Part of a small language model's weights: RMSNorm before and after each block, 10140 steps.
MLP neurons of a small language model. Each row is named by its layer, matrix (gate and up: input weights) and neuron, and shows model dimensions 400-495. Each number is 200 + 20 x the weight over its row's rms, rounded and kept within 0 to 999. A neuron's up and down rows have the sign that makes its largest values positive.
Before each neuron's rows, "fires on" lists the tokens most often at its 100 highest values on Wikipedia text that the model never trained on.

fires on: " |", " of", " ", " •"
L9.gate996,212,195,162,208,183,169,190,208,211,184,218,212,212,192,215,181,191,216,209,203,233,228,225,182,218,244,206,204,187,179,175,183,194,226,183,201,170,176,144,208,218,199,160,215,201,222,235,194,188,215,194,181,204,229,196,193,204,210,178,196,178,188,180,182,204,207,226,236,192,209,202,222,187,206,188,206,180,190,218,194,157,203,182,169,196,188,195,202,233,190,188,195,228,169,199,210
L9.up996,209,216,213,169,197,174,190,236,213,228,218,199,190,157,164,189,191,219,221,213,193,219,155,186,197,191,213,208,167,190,232,217,204,190,199,222,215,195,217,187,168,208,168,256,231,209,194,210,209,145,216,163,233,190,211,190,214,201,225,218,198,205,193,201,184,233,202,185,224,209,203,202,222,210,208,189,188,210,211,211,208,220,225,173,206,193,181,204,241,181,163,200,163,205,203,195

fires on: " |", " and"
L7.gate877,187,176,192,198,197,206,195,215,216,213,223,173,217,183,236,228,190,188,207,180,202,212,209,178,219,220,245,213,189,227,191,175,219,211,171,237,207,170,217,218,179,246,233,237,255,240,189,201,186,200,204,207,185,181,205,181,219,227,202,198,206,215,218,236,209,195,194,197,201,195,205,190,185,196,191,180,205,173,189,194,198,189,179,160,201,234,216,239,176,201,204,205,219,201,217,214
L7.up877,173,216,205,228,192,212,193,189,201,198,206,241,208,188,226,211,242,166,177,213,215,193,217,226,180,222,190,211,194,205,239,201,197,215,212,206,196,205,200,189,183,177,191,207,175,208,204,197,264,180,200,193,196,198,185,198,199,221,194,198,244,179,229,227,179,209,224,204,206,190,228,179,199,193,208,190,231,196,216,193,168,178,196,224,201,172,224,200,216,158,194,218,186,176,149,193

fires on: ",", ".", " to", ")"
L7.gate707,194,173,185,219,209,206,219,190,208,167,210,210,200,212,197,212,207,178,180,197,253,187,220,212,243,188,214,192,221,206,182,198,191,215,170,184,208,156,215,216,248,213,169,171,220,202,199,179,197,171,177,210,234,202,193,246,194,197,237,199,190,198,182,212,166,187,188,197,172,161,196,208,162,224,226,210,201,201,231,204,176,171,167,214,202,187,235,198,217,217,189,208,185,164,216,191
L7.up707,189,204,194,183,206,160,189,170,230,215,236,217,185,193,219,171,207,190,223,220,174,235,217,200,185,200,200,182,187,176,187,212,182,180,214,214,173,196,207,196,212,186,186,210,182,153,163,180,195,176,192,199,186,175,175,212,211,219,197,226,227,173,209,180,191,212,189,185,194,178,235,210,195,203,230,202,205,208,178,185,194,187,214,179,190,182,195,203,240,179,204,219,192,182,190,196

fires on: " it", " It", " a", "2", "acc", " United"
L3.gate410,181,195,190,212,220,227,169,207,183,192,216,210,191,183,166,186,194,208,162,194,188,195,172,184,194,203,195,240,175,197,203,226,173,210,163,193,190,205,160,196,173,192,213,215,202,163,197,196,210,169,224,194,188,194,220,248,207,207,197,194,194,193,214,204,215,202,205,227,232,244,202,173,180,168,181,230,156,201,181,210,167,230,187,194,214,176,168,197,216,212,195,197,191,199,192,214
L3.up410,189,179,212,214,187,173,202,195,234,182,177,239,185,190,233,199,201,205,206,192,182,231,179,198,195,217,221,195,215,185,214,218,216,199,209,200,201,183,201,218,211,171,222,188,216,198,252,219,176,193,187,236,182,188,225,214,201,196,188,154,179,186,231,156,235,214,212,209,180,163,198,212,164,197,175,205,206,227,202,212,241,202,217,166,207,217,213,225,163,179,162,175,233,204,180,208

fires on: " in", " to", " who", " on", " after"
L7.gate255,159,180,183,177,202,154,216,186,220,226,207,157,209,161,206,166,207,206,168,213,195,238,168,209,199,206,243,179,194,208,163,173,182,153,217,185,195,208,187,184,208,189,219,188,203,173,208,181,219,201,177,174,219,158,214,182,214,224,208,210,222,194,227,160,191,208,185,193,186,187,206,204,171,217,203,203,189,198,195,199,215,222,212,210,177,185,196,181,210,200,156,221,181,233,231,172
L7.up255,168,152,191,204,169,186,200,167,189,188,207,218,235,203,198,212,235,238,225,193,182,231,170,213,189,199,237,184,190,195,174,209,192,192,205,197,201,176,186,196,174,221,208,192,197,178,190,202,183,180,209,186,217,210,186,213,222,196,200,184,189,175,188,205,169,203,213,198,209,180,227,223,195,214,210,206,173,224,202,198,215,204,180,183,190,185,204,197,221,200,208,208,201,183,190,199

fires on: "9", "6", "8", "5", "4", "7"
L5.gate10,196,201,209,183,200,178,198,204,236,227,199,209,168,194,206,227,192,163,203,202,223,219,182,201,229,228,199,191,212,224,212,219,209,197,193,178,157,187,223,197,229,192,240,201,210,197,228,211,186,240,225,195,196,185,237,214,249,238,233,198,198,202,224,182,194,178,167,180,204,214,212,198,204,215,194,194,208,206,222,196,197,199,199,226,207,203,219,217,183,200,211,182,213,219,228,203
L5.up10,182,203,187,173,183,163,230,196,215,153,185,203,221,197,174,197,195,185,186,195,213,204,206,180,221,157,200,177,211,220,202,222,213,208,205,175,223,222,173,202,221,187,216,186,173,199,183,208,197,200,237,215,222,212,186,190,225,172,197,262,187,189,235,225,222,179,199,176,163,193,217,192,207,195,173,207,182,199,168,201,231,193,201,180,198,173,183,201,203,208,204,186,213,197,199,185

fires on: " it", " It", " end", "-", "0", "=="
L3.gate741,208,205,213,197,218,182,176,195,237,215,160,207,189,208,191,228,163,191,182,179,176,161,180,181,165,197,210,214,219,206,226,203,189,222,167,186,182,195,189,192,214,232,213,229,186,146,211,165,212,201,225,181,194,196,224,215,220,217,204,160,217,210,202,200,193,213,195,223,198,206,207,176,191,188,162,191,180,178,223,164,178,207,203,196,205,203,194,222,186,193,208,163,187,213,233,215
L3.up741,190,180,191,178,184,223,193,207,197,193,223,225,198,216,191,189,197,203,182,183,180,198,215,222,207,209,199,232,193,207,234,227,197,228,183,183,210,210,179,202,227,162,215,203,182,191,219,193,179,219,192,212,192,201,202,224,212,199,214,178,170,204,222,218,197,207,202,234,215,197,199,221,156,208,183,190,179,213,188,167,197,190,190,203,225,190,183,182,178,184,211,176,212,207,216,211

fires on: "9", "10", "5", "8", "14"
L6.gate554,209,223,209,148,172,160,180,250,214,223,180,210,208,190,199,190,182,161,223,217,170,205,195,204,222,195,212,161,204,208,190,192,169,192,163,197,201,246,191,212,180,181,243,210,212,197,239,193,190,204,214,208,213,197,196,196,203,219,216,224,188,215,227,197,203,218,184,193,200,170,246,198,172,199,189,198,226,205,177,198,198,189,223,198,197,207,222,214,204,179,207,197,241,249,200,190
L6.up554,191,227,193,174,216,179,197,204,200,223,167,194,205,159,199,205,232,222,194,176,225,192,195,192,191,204,215,209,218,186,197,204,209,174,198,211,218,234,231,207,196,182,208,164,218,152,219,196,200,223,214,194,220,218,173,214,205,198,227,232,198,201,206,198,192,220,182,209,212,187,218,207,194,197,161,179,195,187,209,211,192,220,188,202,173,185,219,209,219,183,186,180,186,222,203,173

fires on: "00", " ", "10", "0", "1", "2"
L9.gate452,166,175,195,205,204,201,214,219,222,167,196,211,203,184,221,221,202,183,205,172,220,189,198,210,236,197,182,190,207,194,184,213,213,201,209,211,209,218,226,186,161,175,207,231,207,190,196,164,226,177,226,163,220,188,204,200,201,231,204,202,208,204,144,233,239,233,184,205,201,221,208,186,171,193,205,198,185,195,168,205,185,214,205,188,189,182,221,194,192,218,183,164,177,228,226,182
L9.up452,181,183,200,193,174,195,203,209,227,206,158,222,210,174,204,219,182,219,212,180,207,194,216,220,179,207,202,227,223,209,170,220,220,213,228,202,204,192,217,195,176,160,211,204,180,206,185,189,204,183,208,201,236,199,221,234,180,190,215,207,242,194,179,206,205,185,206,219,206,191,207,219,180,168,223,202,218,185,198,226,210,195,193,198,170,199,182,198,208,209,169,221,222,183,225,200

fires on: " in", " mi", " and", "}", " per", "/km"
L6.gate117,193,218,196,197,212,190,199,233,227,212,200,181,207,205,216,194,191,184,195,186,209,178,171,194,203,220,229,175,218,181,196,217,171,215,208,194,177,196,193,186,195,187,194,192,197,179,215,213,201,222,187,179,204,188,218,188,204,200,205,174,195,190,188,187,176,217,233,245,207,214,185,179,143,194,211,205,230,170,221,198,220,174,225,230,178,202,223,210,188,215,179,201,210,230,197,200
L6.up117,230,178,197,212,202,223,198,223,205,208,198,202,214,195,216,199,191,183,181,185,197,202,188,195,241,199,209,188,210,177,195,169,214,195,210,184,214,205,233,186,226,202,208,180,235,211,204,232,209,234,165,196,205,173,234,188,190,195,214,188,190,230,207,160,208,223,249,192,223,236,222,207,165,185,212,206,224,222,206,184,212,186,194,196,182,185,217,201,218,227,226,227,194,185,187,209

fires on: " of", " by", ":", " joined", " to", " with"
L6.gate984,193,210,217,186,174,201,199,186,219,183,234,218,228,194,207,194,167,197,194,230,184,186,197,183,216,248,235,199,182,194,196,202,180,213,186,195,205,179,218,215,221,216,183,207,191,185,194,202,204,195,198,156,222,216,178,172,232,213,207,199,211,194,184,213,203,228,222,226,187,193,208,226,204,220,217,197,187,196,209,211,205,190,194,242,192,210,205,172,134,190,164,209,226,172,217,168
L6.up984,167,200,174,239,249,185,170,174,200,199,222,193,169,199,190,216,182,185,192,230,166,181,181,228,187,225,192,200,201,183,187,218,208,205,189,176,192,149,198,223,210,227,190,159,197,186,190,181,223,206,225,188,212,236,211,200,210,210,168,224,227,182,206,191,193,210,201,238,185,232,224,208,212,183,171,175,199,191,201,183,218,238,211,212,202,203,205,238,194,241,195,190,208,172,229,197

fires on: " |\n", "02", "\n", "10", " ("
L9.gate38,217,181,190,194,219,173,232,206,201,194,217,190,190,215,174,181,199,202,201,186,212,206,241,212,222,195,193,192,211,200,180,245,180,171,202,217,151,199,242,187,202,216,178,219,237,222,211,222,213,207,218,215,208,170,190,156,192,219,184,216,221,202,218,154,187,211,211,202,188,205,211,213,202,214,180,200,205,210,223,192,244,187,234,201,214,215,193,213,164,212,195,218,189,178,197,215
L9.up38,192,173,180,201,214,190,180,207,199,183,196,207,209,204,208,219,204,193,181,194,205,201,200,199,214,198,217,176,210,219,219,188,223,212,202,213,212,216,225,221,183,186,192,169,230,211,210,154,203,174,198,211,206,235,207,182,220,188,200,199,193,223,204,198,216,182,206,206,217,202,193,215,199,194,185,200,195,184,184,228,204,204,212,236,187,199,216,196,237,194,200,156,179,168,225,181

fires on: " |", " ", ";", "3", "7"
L7.gate106,204,192,212,198,201,204,226,214,190,175,248,162,209,167,220,225,197,190,201,180,223,210,224,232,239,155,211,211,202,227,161,207,191,198,170,221,214,201,237,203,185,190,190,167,207,192,188,205,181,200,181,207,220,218,215,226,209,203,197,227,213,211,225,194,233,215,243,209,212,235,184,214,186,201,205,171,198,187,230,204,214,185,207,179,194,217,213,198,198,182,191,200,180,161,192,198
L7.up106,177,197,204,183,189,201,194,229,215,165,205,240,188,189,211,199,207,209,213,208,201,212,183,209,206,204,180,179,203,157,180,185,183,234,201,227,205,236,191,210,205,182,192,205,193,192,189,178,168,177,214,183,209,137,219,185,191,183,180,190,252,192,194,208,180,198,215,194,228,184,202,224,151,207,212,222,188,171,194,220,187,192,220,215,178,231,198,158,223,186,198,166,196,199,177,211

fires on: " W", "°N", "″N", "″W", " |"
L5.gate299,243,186,192,207,224,210,219,213,216,181,218,181,156,207,205,201,219,188,239,218,175,203,213,219,176,229,232,201,187,193,219,203,198,218,198,217,191,172,236,163,198,219,193,213,172,206,239,199,199,221,173,203,245,164,221,185,189,196,216,195,229,179,200,237,211,207,216,219,213,198,173,165,166,182,170,189,214,207,213,220,216,209,213,162,193,189,195,242,218,193,194,188,206,227,180,166
L5.up299,217,210,149,192,168,175,179,177,187,213,202,231,176,194,200,192,200,223,177,175,205,207,177,181,195,185,201,196,189,187,209,185,183,198,191,185,180,186,238,230,202,196,207,195,199,201,194,216,186,192,179,207,206,127,213,195,229,181,174,217,186,190,212,233,230,212,191,192,208,170,207,213,173,234,181,170,179,233,221,178,170,275,196,195,206,236,189,207,188,238,185,238,163,192,180,179

fires on: " |", ":", "|", " the", " ", " SCO"
L9.gate244,202,192,207,183,218,166,223,216,203,214,249,188,214,164,158,220,240,201,211,184,151,179,231,217,217,224,195,157,196,214,186,214,183,208,191,241,217,210,216,239,183,197,216,226,213,201,218,213,201,235,218,185,230,193,210,220,190,235,220,221,195,167,194,208,189,205,192,222,230,184,176,222,198,187,187,166,203,208,181,193,143,159,198,187,175,208,231,202,180,187,178,219,208,211,194,170
L9.up244,206,181,229,215,207,236,223,180,203,169,208,212,255,190,180,205,199,192,202,175,222,200,221,232,212,181,192,206,208,201,176,217,225,195,195,172,212,168,175,183,194,210,209,216,218,222,210,209,173,193,202,195,210,170,177,181,192,208,185,179,201,207,185,198,237,172,172,206,229,171,190,210,167,196,191,166,219,191,192,228,224,183,185,195,203,199,200,210,187,199,182,195,198,211,202,199

fires on: " |", " end"
L6.gate956,185,205,197,199,232,205,201,196,186,176,196,203,230,166,202,210,195,230,196,201,176,215,253,218,211,185,210,204,184,176,216,207,161,222,189,214,201,193,187,197,202,201,187,201,243,200,232,211,204,239,223,197,202,202,195,207,201,223,208,202,209,210,178,194,186,203,220,208,159,218,192,176,170,199,182,190,185,183,174,177,213,196,191,188,200,220,237,226,200,189,180,176,206,186,213,200
L6.up956,157,193,224,204,232,214,208,245,220,183,223,214,190,174,221,243,247,187,211,232,204,172,186,209,192,219,190,181,182,207,215,203,172,240,203,227,178,200,211,168,181,220,172,208,219,209,205,183,162,196,215,190,216,190,196,227,202,185,203,184,225,181,203,227,191,210,203,221,215,190,206,183,214,185,185,193,190,208,220,178,204,191,205,196,188,203,217,185,253,189,183,188,177,203,200,188

fires on: " |", "20", "\n", ":", "0"
L6.gate786,211,218,206,198,218,159,226,183,185,223,210,197,190,162,200,221,192,203,184,212,169,156,214,212,219,188,229,171,205,234,169,189,162,216,183,252,195,225,236,199,192,169,208,199,200,225,202,189,195,223,190,204,230,196,219,227,221,259,229,215,237,198,182,229,199,217,185,204,219,195,189,229,201,190,196,168,163,217,200,206,191,197,155,219,231,180,223,194,172,190,179,221,199,164,210,194
L6.up786,184,220,210,166,190,209,192,220,211,191,224,228,207,186,204,221,216,211,215,219,180,183,215,235,219,175,218,168,185,186,180,192,199,216,213,204,192,188,208,182,180,149,164,210,202,209,201,241,176,199,173,183,205,204,175,194,215,201,172,172,205,204,202,220,188,211,208,206,207,188,252,199,179,203,211,210,213,191,214,219,198,178,209,218,197,211,190,167,188,172,200,209,210,199,190,210

fires on: ";", " =", " |", " –"
L6.gate833,209,195,237,187,206,193,214,223,257,198,202,179,175,200,190,199,190,211,181,188,203,198,207,178,229,203,209,213,217,207,178,196,193,186,180,201,188,200,210,179,203,212,201,192,217,190,225,206,210,200,224,176,196,215,200,189,175,192,177,171,214,204,202,199,189,232,234,219,198,161,176,184,166,224,218,214,204,207,196,211,193,204,197,183,180,231,188,227,210,154,187,190,156,230,194,209
L6.up833,211,203,238,207,172,170,168,180,195,180,204,183,190,208,206,190,199,210,204,186,213,186,182,179,226,171,207,174,216,223,206,180,215,208,204,219,163,195,171,175,187,204,226,188,207,196,203,222,195,196,222,189,210,193,201,213,202,161,229,205,207,202,186,193,229,195,231,204,213,180,190,179,186,192,183,208,194,184,209,213,198,213,182,183,172,217,225,264,212,208,186,163,162,206,191,172

fires on: " and", ",", " or"
L6.gate458,201,207,213,191,231,229,224,227,227,210,204,211,191,239,199,218,191,176,168,184,205,181,205,215,230,210,226,182,188,223,192,176,212,211,188,171,235,200,214,208,195,207,188,191,193,176,204,194,180,183,191,198,207,219,176,210,200,187,226,174,204,188,215,177,192,199,190,210,196,179,175,164,157,245,261,212,230,197,198,173,170,192,217,222,181,200,191,217,212,206,218,207,186,177,188,200
L6.up458,202,190,206,216,215,203,231,224,188,156,210,208,187,209,205,200,171,209,213,206,177,206,215,177,219,193,201,208,195,178,190,199,207,192,188,186,211,211,211,225,203,203,197,182,242,194,214,206,218,188,190,230,193,162,214,213,214,173,203,213,233,209,217,196,217,241,208,213,194,197,214,210,185,208,222,217,210,222,195,155,208,180,205,193,163,173,227,205,189,195,215,181,204,203,194,183

fires on: " |", "1", " ", "."
L9.gate1026,194,197,197,194,224,177,226,218,266,201,171,191,224,178,183,201,174,173,206,190,195,217,199,211,234,220,222,187,201,217,192,207,228,197,225,214,218,223,213,190,206,201,194,217,207,211,174,221,209,213,178,179,212,244,217,211,188,244,195,195,193,239,214,194,186,204,227,207,193,214,210,191,164,187,165,179,195,186,216,218,209,180,193,200,184,199,168,194,211,212,220,185,176,235,227,198
L9.up1026,181,217,200,160,219,191,207,203,201,208,152,191,181,202,240,181,209,212,213,227,201,202,172,218,202,178,221,212,181,206,189,216,191,208,209,227,192,187,187,195,186,180,190,183,170,211,199,190,218,189,207,196,205,164,271,190,170,223,193,202,217,187,154,230,223,233,172,225,209,198,200,207,199,230,210,209,200,179,203,227,214,224,227,197,245,190,169,181,198,225,189,169,229,194,194,186

fires on: " |", " ", "1", "0"
L7.gate538,215,196,206,208,225,199,186,174,211,167,188,190,191,206,223,183,177,177,220,169,203,226,177,198,214,187,187,200,263,213,183,223,196,226,170,208,177,193,198,166,208,227,191,185,195,201,236,191,194,206,173,188,203,181,229,227,198,228,227,227,170,192,184,207,183,218,181,194,178,199,172,187,191,173,188,216,173,196,196,199,186,218,177,188,174,196,234,212,214,203,191,189,213,208,200,191
L7.up538,192,190,220,207,215,192,185,201,211,219,225,225,221,140,202,218,192,182,239,191,187,196,200,210,172,194,210,207,188,203,212,229,222,225,182,219,204,178,176,193,172,210,207,209,193,220,189,209,184,204,234,187,174,199,192,209,191,218,217,199,185,233,207,222,241,198,209,199,204,208,200,172,211,188,198,191,210,206,189,201,193,236,180,167,206,176,214,199,212,196,198,199,195,203,243,180

fires on: "′", "\"", " up", " of", ":", "00"
L7.gate137,215,209,222,208,168,205,168,220,226,181,218,204,202,214,227,165,172,205,189,188,165,208,206,231,205,216,180,190,230,209,181,214,207,225,222,178,148,212,211,163,227,211,221,224,186,188,182,159,214,199,163,161,202,252,165,151,211,245,203,180,203,205,196,226,183,206,197,198,230,203,204,221,195,198,190,186,215,192,165,225,183,174,218,204,216,186,207,172,173,190,207,181,191,191,217,212
L7.up137,177,211,209,234,225,193,193,217,230,176,217,218,196,195,170,193,242,208,198,204,212,219,240,236,173,248,184,208,249,202,213,213,224,205,197,176,173,198,186,191,212,228,188,205,222,197,191,192,241,213,165,190,180,183,199,208,217,232,190,186,207,206,224,199,230,193,194,187,176,238,229,210,183,199,176,166,199,215,209,223,216,197,176,191,205,186,251,213,209,197,222,193,192,173,184,224

fires on: " —", " had"
L6.gate209,213,210,195,184,163,207,212,226,200,184,187,214,187,208,198,210,177,201,199,182,179,226,230,184,206,192,207,230,219,203,209,202,198,182,163,227,196,228,198,190,200,189,213,231,176,172,236,199,232,210,244,195,184,220,197,203,193,171,187,213,185,208,173,223,200,227,179,198,200,192,203,200,164,189,213,162,196,236,185,212,143,197,220,177,196,193,208,200,205,188,207,208,209,215,247,185
L6.up209,224,198,152,217,183,194,194,181,204,244,216,223,189,206,219,222,227,219,197,211,212,179,228,224,196,212,215,217,188,188,228,224,201,232,191,198,206,208,192,195,189,186,188,179,195,188,206,180,182,182,199,210,186,221,206,219,184,195,216,202,208,221,188,200,214,250,197,220,196,180,219,208,207,183,184,203,198,209,173,172,195,205,250,225,218,183,201,156,226,212,186,203,199,193,173,151

fires on: ")", " as", " –"
L6.gate973,182,212,229,193,192,189,169,188,200,201,184,186,191,214,204,185,176,219,213,196,219,146,207,178,226,178,202,181,256,219,201,207,200,195,204,211,193,170,205,219,215,192,165,211,196,188,188,201,214,196,212,183,199,203,202,193,197,217,207,187,167,192,236,175,171,215,204,215,172,188,199,216,188,215,205,193,181,204,161,208,212,210,166,204,175,205,192,200,190,177,197,213,175,174,210,179
L6.up973,203,211,234,228,182,196,160,194,188,193,207,200,191,223,234,182,174,221,216,157,194,176,209,206,229,197,195,202,220,213,240,181,174,182,174,204,203,162,171,188,203,201,187,180,195,161,172,197,195,182,210,201,176,197,182,233,228,201,193,195,187,194,211,176,211,216,210,213,196,194,190,185,212,188,195,226,196,211,185,194,171,213,210,174,206,235,208,183,189,219,207,200,206,179,186,191

fires on: "0", " Set"
L9.gate931,237,197,180,207,222,228,207,172,199,219,170,198,159,223,188,201,212,184,205,202,191,185,176,189,188,239,173,195,182,163,213,193,259,244,200,208,216,203,202,191,196,181,171,186,197,214,208,198,202,206,189,195,203,238,191,170,200,204,237,202,188,229,194,207,205,174,195,213,221,222,199,218,224,186,184,216,228,234,214,193,199,207,187,187,192,193,187,201,222,198,192,185,238,181,193,192
L9.up931,204,219,212,202,208,241,223,206,219,169,210,200,218,209,212,181,212,221,191,194,204,189,215,208,227,169,177,181,221,180,185,186,207,189,228,179,227,179,195,190,184,191,217,223,183,206,211,173,198,201,184,196,195,194,179,183,149,179,208,177,234,233,172,228,187,174,229,213,181,198,215,202,170,208,184,205,234,195,209,216,197,208,183,186,225,223,197,189,227,213,196,178,220,236,176,215

fires on: " (", " \"", "\n\n"
L9.gate456,208,228,222,204,204,188,237,195,211,186,211,205,207,192,188,188,191,209,190,197,209,216,179,208,209,171,184,170,222,215,188,218,209,199,191,184,221,191,197,201,163,161,217,224,238,211,203,228,232,210,224,231,207,194,191,185,156,192,190,210,194,188,224,211,236,188,188,190,229,211,216,173,184,215,168,140,203,212,192,184,174,204,233,249,182,212,225,225,164,187,213,222,188,160,234,182
L9.up456,192,236,151,177,222,176,187,209,178,210,227,225,216,167,191,225,191,210,187,176,150,241,214,201,202,208,203,182,188,222,230,190,228,200,193,192,207,199,191,228,169,192,228,183,239,237,250,209,199,208,231,226,220,209,239,194,207,210,232,218,210,212,177,196,224,184,174,177,153,221,206,206,181,170,177,175,174,243,222,205,187,206,200,228,183,230,185,207,242,203,185,203,205,180,199,184

fires on: " |", " m", ")", " is", ").", " passes"
L3.gate939,181,174,218,248,195,187,203,209,187,193,196,201,236,165,189,222,171,206,194,201,192,194,230,212,214,210,273,200,189,205,195,196,163,219,191,269,193,218,186,204,209,168,203,228,153,212,206,191,217,234,236,188,209,209,193,204,225,199,233,190,205,197,206,163,181,225,173,223,210,219,193,198,187,183,191,182,218,179,180,213,175,212,210,223,234,225,218,205,199,201,215,211,236,202,224,177
L3.up939,190,207,215,223,214,228,218,213,223,216,204,246,206,188,230,220,195,185,241,225,174,198,176,213,198,174,182,205,173,181,224,218,208,207,217,197,193,208,195,165,219,176,197,189,164,196,182,184,214,193,208,207,230,229,215,178,246,182,185,173,232,220,201,177,240,245,238,206,226,225,209,211,172,171,172,202,166,212,235,207,200,198,193,216,225,209,207,194,170,191,179,207,204,200,228,185

fires on: "–", "°N", "″N", " –", "}", " un"
L5.gate1035,212,183,220,202,220,212,205,236,243,187,181,234,251,194,211,212,193,208,237,199,194,223,203,197,202,224,207,183,202,218,177,223,179,227,195,212,189,185,219,187,212,196,182,262,173,194,155,237,173,223,199,191,228,208,188,220,201,200,185,199,189,188,162,170,207,201,165,229,185,190,180,191,190,210,163,180,194,163,188,193,153,191,185,204,183,210,192,225,201,182,184,208,227,197,210,188
L5.up1035,188,171,206,186,205,247,190,233,213,216,171,215,194,200,170,191,202,238,210,210,193,233,199,221,187,190,216,198,182,197,192,219,205,207,206,221,191,177,190,246,195,195,208,202,185,173,220,242,188,194,197,200,216,186,207,212,182,183,216,180,197,181,160,212,221,233,165,178,229,206,211,208,232,208,162,229,211,177,193,193,205,210,199,214,195,189,222,194,222,162,175,179,188,183,210,203

fires on: ":", " by", " of", "with", " family"
L7.gate426,187,193,214,160,238,228,198,190,204,188,213,192,222,213,207,190,238,191,173,176,167,198,188,187,248,213,205,195,247,214,161,249,188,181,185,197,183,233,211,226,211,213,184,234,163,145,201,171,206,208,173,187,227,195,187,153,247,226,211,191,197,172,205,231,161,203,208,232,209,214,162,195,199,223,185,204,187,206,201,223,198,186,213,201,178,200,214,164,205,180,175,224,188,192,241,147
L7.up426,135,196,176,208,250,217,161,196,219,191,183,188,173,197,192,218,221,188,183,166,195,200,168,160,214,235,201,193,218,184,209,190,210,209,195,193,179,243,230,161,200,212,203,207,157,144,174,188,182,196,155,202,221,210,219,194,211,188,192,214,171,183,228,212,188,183,211,192,215,213,184,209,220,209,181,180,198,215,201,247,233,207,210,218,194,181,200,189,198,212,196,202,167,199,221,171

fires on: " John", " Z", " W", " US", "″N", " Y"
L7.gate246,231,211,166,223,233,196,183,150,216,201,212,197,165,198,185,194,193,188,197,228,178,195,214,175,222,200,212,176,216,232,168,206,168,211,191,192,158,195,211,191,196,203,174,179,211,188,216,208,180,235,203,190,219,191,191,189,217,210,206,194,192,149,216,190,191,175,203,218,208,214,182,192,207,178,204,169,214,188,176,241,176,211,180,161,201,189,193,231,199,221,187,232,207,168,168,189
L7.up246,182,204,217,191,164,175,195,182,171,203,202,210,235,188,171,177,195,226,189,176,211,227,178,187,199,209,189,196,178,200,176,207,234,207,179,208,215,202,229,227,180,180,220,179,186,222,191,186,195,219,207,202,200,209,185,209,191,204,227,209,190,176,214,216,195,178,209,214,202,205,201,203,188,211,231,201,213,204,226,199,210,237,179,188,203,190,174,225,160,197,216,203,227,188,214,204

fires on: "0", ":", " was", " n", " |"
L3.gate450,201,203,196,167,230,218,189,203,209,195,203,205,180,200,204,194,204,210,238,172,225,229,183,192,218,188,192,182,200,218,195,188,209,188,214,224,188,218,215,210,188,198,176,204,190,200,199,236,194,205,202,195,227,178,215,207,221,226,193,227,217,210,193,182,157,215,177,177,232,155,187,210,193,194,186,203,185,228,186,186,172,204,241,198,184,192,216,211,207,191,179,175,190,219,193,231
L3.up450,197,180,202,206,201,205,213,159,225,238,178,225,187,184,222,187,178,204,202,182,216,196,185,201,179,200,186,211,177,185,193,226,220,206,196,227,201,214,166,222,167,162,220,185,195,207,189,206,176,192,213,211,211,203,232,209,200,220,240,211,192,221,216,201,187,202,188,206,201,217,219,207,199,210,201,183,173,182,185,188,179,248,175,214,180,187,195,174,258,197,194,186,200,177,242,238

fires on: " on", " in", " by"
L6.gate934,212,179,210,194,178,195,161,190,212,223,173,204,198,170,192,180,172,207,206,221,193,217,172,183,210,174,201,186,220,204,207,199,159,166,212,190,191,205,201,177,209,165,185,206,191,196,201,214,190,251,203,180,216,154,232,213,192,181,175,198,179,167,194,216,151,204,210,181,207,202,211,172,154,197,220,221,226,219,189,237,187,192,220,173,174,209,187,201,213,205,190,183,198,219,233,192
L6.up934,168,201,177,193,188,179,186,161,224,231,159,229,207,169,154,215,195,189,195,200,242,174,195,170,186,200,189,193,193,235,228,190,177,189,201,194,194,191,166,202,169,231,199,205,186,203,217,232,213,232,206,186,220,183,192,200,235,217,213,186,210,204,218,218,197,177,235,186,223,172,200,195,175,207,221,208,168,238,198,180,199,197,152,205,166,202,233,221,186,224,203,194,197,187,204,169